Weights of a small transformer language model: width 640.
MLP neurons of a small language model. Each row is named by its layer, matrix (up: input weights) and neuron, and shows model dimensions 160-415. Each number is 128 + 32 x the weight over its row's rms, rounded and kept within 0 to 255. Numbers have three digits each.
After each neuron's rows, "fires on" lists the tokens most often at its 100 highest values on Wikipedia text that the model never trained on. A number after a token or word is its count.

L3.up350:117145142131166129122154030173118142114147093127092081151120150093141109088106070128098101170126109110164106081126166167132141138084122175164123145153128153133095115140129081117132097172121138111096146111125135150072096168090089188140162146127101131161173120030171142163107196102161095187093146150160146129209083188143139108161139126101106105097144170082077081107106074136147138152153172125123127157143124163078155095130131156110102144158083168123150093138144168121148124180150164082103163173155104085158104172108192160116063105126136138109162131123135155093165108093118099133102161131141107099136121115147075151112144115084115106117141093124125145074101137118194136122138078070127168007143103149167148181132084073126108138141142093189138153156121173157170158183122086
fires on: " of" 19, " be" 15, " to" 11, " |" 6, "a" 5, "ad" 5

L3.up175:130143109159126124134145127106179142076088107113177111109048126147100125142079105161088170131161087092065110079132154142142111051152134101139115078116070101138143127134134147083090162133060141187115120173150167100118131063180153134098189190115153123132109108116157102093064088060134116122074150145095090178150099162068136142173115132128117114120097151104130118135123176140090128134155160161082142102107164115116130146137083110103109140160175116162149162130107115087121171113155119165129170133237163077113164119125116122162116098113091134083103121163124115133112179224224133149177197117153150108146105151147188125113135168175124133164127100116180120146120098095087099102098137154124145151053110117127138087118162174129163137116135086108102170113190068084099156090179194
fires on: " " 48, " A" 17, "-" 17, "–" 7

L3.up1800:131114167095122149103154140140070151096127168157179168086074130086134107135096087152111114109133134148110120119141164125156139110152162078126158161117197131179166154103161067099081137112132143056124127152126152100067078099116136127174153120126106108124118188113103062110149132121158120067123074121133116162124153134152123140130109067176148134122145090158099107126160149143096124141133164119133127153191092119100145131125115116114146155164206161164161090101170113173191127139159121075076087118190128135088131142157155146128119173156141065121097143092128135108213132066166140106192157173147154169151132129133125157117135139105124151110156186168116104121145058121109108126166106111129160187174168127134114133130101099098101116186177117098095169106170074107119064144038120
fires on: " " 31, " that" 12, "–" 5, "el" 5, " in" 4

L3.up275:104075142206102150166143146157145113158111152147091125123110098133109132142114130118090103139144131022151138079131117175113116139160132165097121138141092191149121128066183139097092080093081169079105107084142066128170105141146117140156114113110090151168070065100137134120166149094150146129083195093107098160090094088123152168085099104102162111103099091128135091095170111143182151180132134135200108091128131161102080127159067128130120123128143102233125131118114048167096139141116063128158158142127104075100149114126147150111148129117174084166147103098153114118108166148160148131124200209102088144154119107154152149120148177122166125102081145146146129098160147108132046137105103070162122126118147127159142108096070117099196145122223079166134095142134063068145177166147091
fires on: "-" 25, "—" 11, "–" 8, "=" 6, " included" 6, "^{" 5

L3.up1720:192101093122118111170107085153124166181173114090106120058137063088056128159146089057085150093119142094173162144130132109132101089137077146149184059121093101102155110150099166116086127111133138139103124204129105081121107103169074147077107150077132156111155109204141155098086140142144106104119170123109084146113164120158138118125163134098108166139154115087196144124103102128092087105181122095187164179153139161117224145159088153061125146152173151149120133099131140023137161100100132115182170139121174148133078103163060069151132125107119123141123148117146119136143139117041126120130155214103120092121157107151112109110158133079110123133130179118143097085125152098119102154146130184144115171082127142136164103135127092057115134170165145128105190111090136058079088103131088
fires on: " \"" 26, " the" 20, " he" 8, " a" 5, " China" 5, " there" 4

L3.up1912:127118117149094171118077151130099139097067134053152121096091126119165183171189132153103091116082143207154108160141137094155099091156122133139110140139108070062142073106078163169131135050149131145063107150133082126147138089120161116120154097144143115111117158129145083157139150192119114140073170089131092138130151113156152064153061087113146136121073098118225096140084089148132155095080170146158118138156075180085109167092153084087151169137126109191156135076140120090118116160137146149086091095124109141151116119115125135133105124145112165081156081134157108120112181172131137109088127147157125132085134151144161139064124113152188081164141097120139103154121133150088136105098193106130133135149124127121125120133139147153143124058086121117109141184160087121150137134088171
fires on: " and" 16, " or" 12, "ro" 11, "co" 7, "hol" 5, " metal" 4

L3.up2364:115158133157088133101137157107015131151113129116091097077126111137152131139134109146111084104046114140146121143165198065147108103151095126152162191129150150079148099055151134091123106112062135072140096104074146106066136073124142062156144114098117100139034122092156172140140053144164114120131168120117160095106154148146140104150071103113164163108067123101194139140142091142091107065119124111128126110092170146082056114162109126175187053190098142142127091081108125189078118148133102150080145177155144134093168145174193104124120116109138112134139112139156102072075143116175072144102150152111125128117103114129150149098118114134135157114137111173192139097105105197156128133123105092116110093117090099113128143117124102106055130108113096186130106127149067120144154141144114
fires on: " and" 47, "," 25, " (" 8, " or" 7

L3.up1727:120177137136118120122158167119143111151118116115168150100083137152103138189084097069112096113099133172075206139107139150086156188122112108166131086157135124179127116192093104177125108093180118176125160164133157079086112140079159123117060133110171109159132222104185159093178149082093130079176082107140179151131100080118031194099140109079122050118107173098072124215107085146139088153196130166164132136182057125126134150199079137161144151120138140110177122128109130108128086137146112143201143139143118117118143119114094156101113138112161157116147121124174178105163103138101103145090143106084174117112128194129166124147139088122151106099112142120071141183157170150129147147125098115112175141097166158152136166082159111121139084107155097155152115086127148124156169149131146
fires on: "." 38, ")" 9, " where" 6, "|" 4

L3.up1669:099137120116097087141076176130103139130088118164091187133080149147134120081141164182065168140083123129153094116157117130110091129117133129110136112123159178125115129159155144089122177108091104133095128084082126140089114101121102123101108153132127126120118157111174144102129171136118185161150135099097132132057155134145111156082137091155166195141115068153148096225130161115129160103079157140093138111104155167125107175152060077140097064116118150157109189140055172126138210099206139155086133092104130049150111112173162099113101141111073092125145127112132133109147119097134145129125099164137173140134072164125102109107107125144114134088126131151127193139103175121154149107083168060111186129157099125149074161116181129087084105134130105161109155167142101101185102163115107
fires on: " and" 61, "," 7, " or" 4

L3.up653:121095062210111153094141153164090156141047119189140168145129125092188039135134073142129051113075108153142098099153109099127072142178105093143165159105139118142110178114163134076118118112128095116089113098147109132104115126119122134160133102151132106155108177088208108112155140144155097130161171099086078122087104165122109120083152122148144088187135120173118079158119045137181132126134160182193133147127159137158098156114111092154130066127073078113133145149133113121099152127156203147063160084120112096097161122183106072129142162106146086123153132143118183091136149123153086159097151154137152181145130136148124152074086131059144138127148070143176123111112173124059154175069143084134157134129171123133131177139159057102096117117102128121093091142166090149149116096133118
fires on: "." 57, " and" 8, "," 5, "===\n\n" 4, " |" 4

L3.up2165:125096110119119069188169124156141117144125120104130130075144132147143114163113051105062115190160109138145159156129091126137136161152089123110092154105158165144096116113127081150118093123172104116139155145110165199154102164098070145165190114126138151147118070156106098136132106099113139178176141087137159138120134111110143120075088130142130135123169094132177151200138074139115152129125126128193142188140044137155089197108161162124109047120088120131102110104050081114133167079117125115080000075088140153142138138124133202058182134098094112104106148176108142117186066092091139109127149114146122084100106116145107100156179124082155150121100097121129101107175089137116149087075098110140131139142093161098120186137146138155116116137139112161118101104138146157107153109124105
fires on: " after" 26, " of" 14, ":" 9, " for" 6, "After" 6, " After" 4

L3.up630:183126103110102074141110168150088116115161158123146106157107161141090130058155095155104084133110136106113152082107147104104106175228060120117119171142115067153119155110124145141154113130109061088104178139134182132184125135126168142139161108131163150087138139121094117139130146110126155170167111096129176099122109106133077119094151117154116142147161115121102078137144139114129084128144114114159112178161176108101146069121127121117183135139079161133118134138126110147144149102116096165092130153186119124133098133102134136119043120168131153110120209141113110156177141093112132150063161174145069160171143142067056124081155124133089103096077076126150100104124121109136131098177129152147180094150048150116153146194137177142122137149126095145227149131138110084127143129109121
fires on: " |" 34, " to" 11, "-" 5, "iz" 5, " Win" 4, "u" 4

L3.up2288:127062152146158098091096132140174142128086149158102133112139141157152123184100179073020133104115150104128102142124096144097073048146105137100075159086128153109114108108135120134078172148160138137180097111142165114114083129095119134095182147104150113109110130077120088126169127128094149109134128154120184123150110074126131093145105135141190165112169117125116098145132136119108083138167156213125114132168123089088162111115121120065115062172210144125131143082074106127075096115099113079110088120155135071091089142089099161103115100163125209097118107156153172049156106138149108145164145092119107085144088113082082200099128145135153084140091153149084150116071151147120115103155131129167144148154120131088158137136122129125071106147102113175143132160151143179029094108118069
fires on: " as" 16, " renamed" 9, "://" 7, ":" 7, " just" 6, " or" 5

L3.up2550:132146113100121114198146141103091137093083156070140153138119137166141122146160081193128164067126145104106142159167160146139105183062169078134130083134163132119098092128054133152147129143147151119181131094097136041070084122083107163145128090137106093133126204171154137115094152081105070191120145128073108153129093097137053102126150158155174163103167183138077133155120079133172138116092143071131141122116187114099108083124129151151085131086072148133112187093097102148134115156116134067089084100105072124175132073084160132100110116122163155137116141120138174144122115172154097095175113092195099163103088105097078100070089117169130189136089131135116110150129096121119129107145146145092099137103169130124140127151178092076121045126108093061170120118152175129168162124122132
fires on: ")" 20, "." 16, " first" 8, " last" 7, " |" 5, " It" 4

L3.up943:133094114148099112094101161097074076112085109136156073134155192129114149164126119122150054132141151196180094210065101167145130131129132111118128166129152074136110103100173154105113136139147098143095060139145125125140184085112133092118116129147107159123154148168152099097102135157151142169150126112132099159098126138128160170128133190130153108170182147138086146142082127172111198168160105161108119083091161123181149161184137181079160066138133114041125115131114065131058052159153167143112100133075122119189035117159115080098160122171102099162162174137149086107096092126091123123135089167119054147154158195153096138073147115092066121093163096139158122130083114178058128140148085133148090115137137198144064113081128111130102134100175132184093098123154142137108164086108221
fires on: "," 25, "." 19, "er" 9, "s" 7

L3.up882:132017179150086153168172139179147160116107119137176108173088172116126159132178160127094152124142148133144122111132109161136127068091165148106083131123126191096120098140156132092158086124138176156096124178177107092130109088096131127122157133166182138118125123113099150179149065139145100159174092111106180117133086135108157140117183159213169128175174137105141087145132145094178083101120167151118111121109076088118143167126088153119124106116059157088077070082126168125138184097118097091145130120161110163167131084142112167170135108152089144076095067168082143134128143145133097096151137135060194106136132121085108081094181198152125136106108127134154134095158108190159114090131112095101095104120104112102181163123121139132124113071138128101137111150138093134135160189124087
fires on: " to" 38, " of" 14, " as" 8, ":" 7, " into" 6

L3.up938:172136142114164113097095120136138113133158125116059068125151116108039163081099074109091089103175122140169141081071104192103122134123164107106169061171072164061141088154139141120143042161147145116148202157131156132153140133167117107088110164152105121142153149151081142101108087140130174074132191116117190135091179103136103127145104105098144155090123096149111167179090174128103092102136062134113147130170093152140141128106114144154136138094122129134173187136105091083152127148094082081150142089116085148156050127086056158105119103075103123092141119134120134175117194154110159066105105106068096100114123070117080101148138141118086098104087116100138127096133138154117051107100115119095116131113163124088161132117078154142135059133186119073097141132102124081108133131157109
fires on: " the" 31, " he" 14, " such" 6, " a" 5, " " 5, " Her" 4

L3.up948:120108093113078097101123102125106134141116118156113111138136138075104139156159108142160113090084119143151181114116144127176145109138123106148152176114183129125096169137156064092139098147121109085101159092162158087090170099129130105149096146154086147159074098082114130179107148095130065129105124147105163155076131065103121072126100102183165103112154104097105100150124098123157084064158080105145101143099083121179097143125122134117150098158122094115168128131142154136067128135160132085119112126125089087134109163130106180110127100186164125094087117158140122073134145086146089129095135105160140123149179094152130154087133156099142084157186174126077135100160159162113124113119083136104089126105130057111194157103130081090099051093124093144084121186133140111156145132082122
fires on: " and" 32, " then" 13, " (" 5, " semi" 5, "ly" 5

L3.up469:121125072075113132106147121116098098180134125145121073088104124090109083080101149097031144139145195088147129116095107142097129137176123085110179078132111101113142097129073103134082147214143140150109191057126154126125084076167124123153161119169149067166119167119065159131108181085113186144064175078152153131137089160076204125113125219168138082150093113077141094101133139128118128166080094147108167152133133219120130104142099134162147138110206191144106098132153127119126131100135109100088152000132146148116147119098146117148109087081129126062122134191148124138130165185126080110158102099144098141113083073119147177174114122141108159126100154142110160098079082141136074145172144165098144153092164112072122151090089098090145146183113099165102104169183112046164167155095109
fires on: "." 21, " " 17, " to" 11, "'s" 10, "'" 5, "-" 5

L3.up178:154188152179127132126119161099079146069096133109138192121084131127118085096135131092127134085120078079106142147141128096120115103157136137112161141180158136097094093125135078132088153090114095109116148122123127155079062148166098180093142152114085162119066195120082159151149133132135124125135128142074117149061130161101152053108102168115157114134109130093140133152144073174157144162157109129125187158108142139129166084146153075110110127095135133130094083140126115143106096186153154135058154101138138135156198115155159123135095135132113181132176101190090152072111135131150086158145114158107124093138077080111148198211108109107119134179110138139165162109077175151149155083114099124176114119057155129148146156091155091117092126102116158105097144131144078113193119160126170
fires on: "," 44, " and" 21, " more" 8

L3.up0:092071088137120137104113123106121152155108169094170083073055111140110143128168106120094137069106121125099119189170138150076184151126133088188132160149134074094137165114139102125133115108116153131051123092123115100055103066010138112117081096127132131153164142118190175078139112067160058157120093076065126163115137129171134095090175102145187123142092088174165173145106062115190151166166093178094148136120139155133137179179079153158165112135088109124145213104135051142141091185175143117100117074173090119104087095125167111119145165168088162083096133146179170102174118177083125128096192137143106165146154129094185136089121171114137166148160110138155088135117148105094160112143165131082133158169180139139139106128149081132136095071175180152134102208111098145074141119144184
fires on: "." 52, "y" 7

L3.up1379:091097133142172171092143111142126174163137150123212090153147061120136174116133112177151070123119090112160113150171123132165138131160146081152101139169125069089113126148112114113182105144108124111146169079119145121081104166163147111145083127093131078129106174110165146070150122129167148134108105113109140147103136079157123182176128139119133109124142096137068176129110088166112051145082139149141093154149142094150133145122122068135095146113119151081143011161173112106098107137098108192152134102172105084150176140125095204171083150134099106128141146135145136056192117098204127107107144100153182111158180133114141124142110107190086141089119064142176191086139066091136116081164148129156091194164140114124129146146165094051150162144119173111121082066153131120140097116135111
fires on: "–" 29, "6" 12, " " 8, "-" 6, "7" 4, "5" 4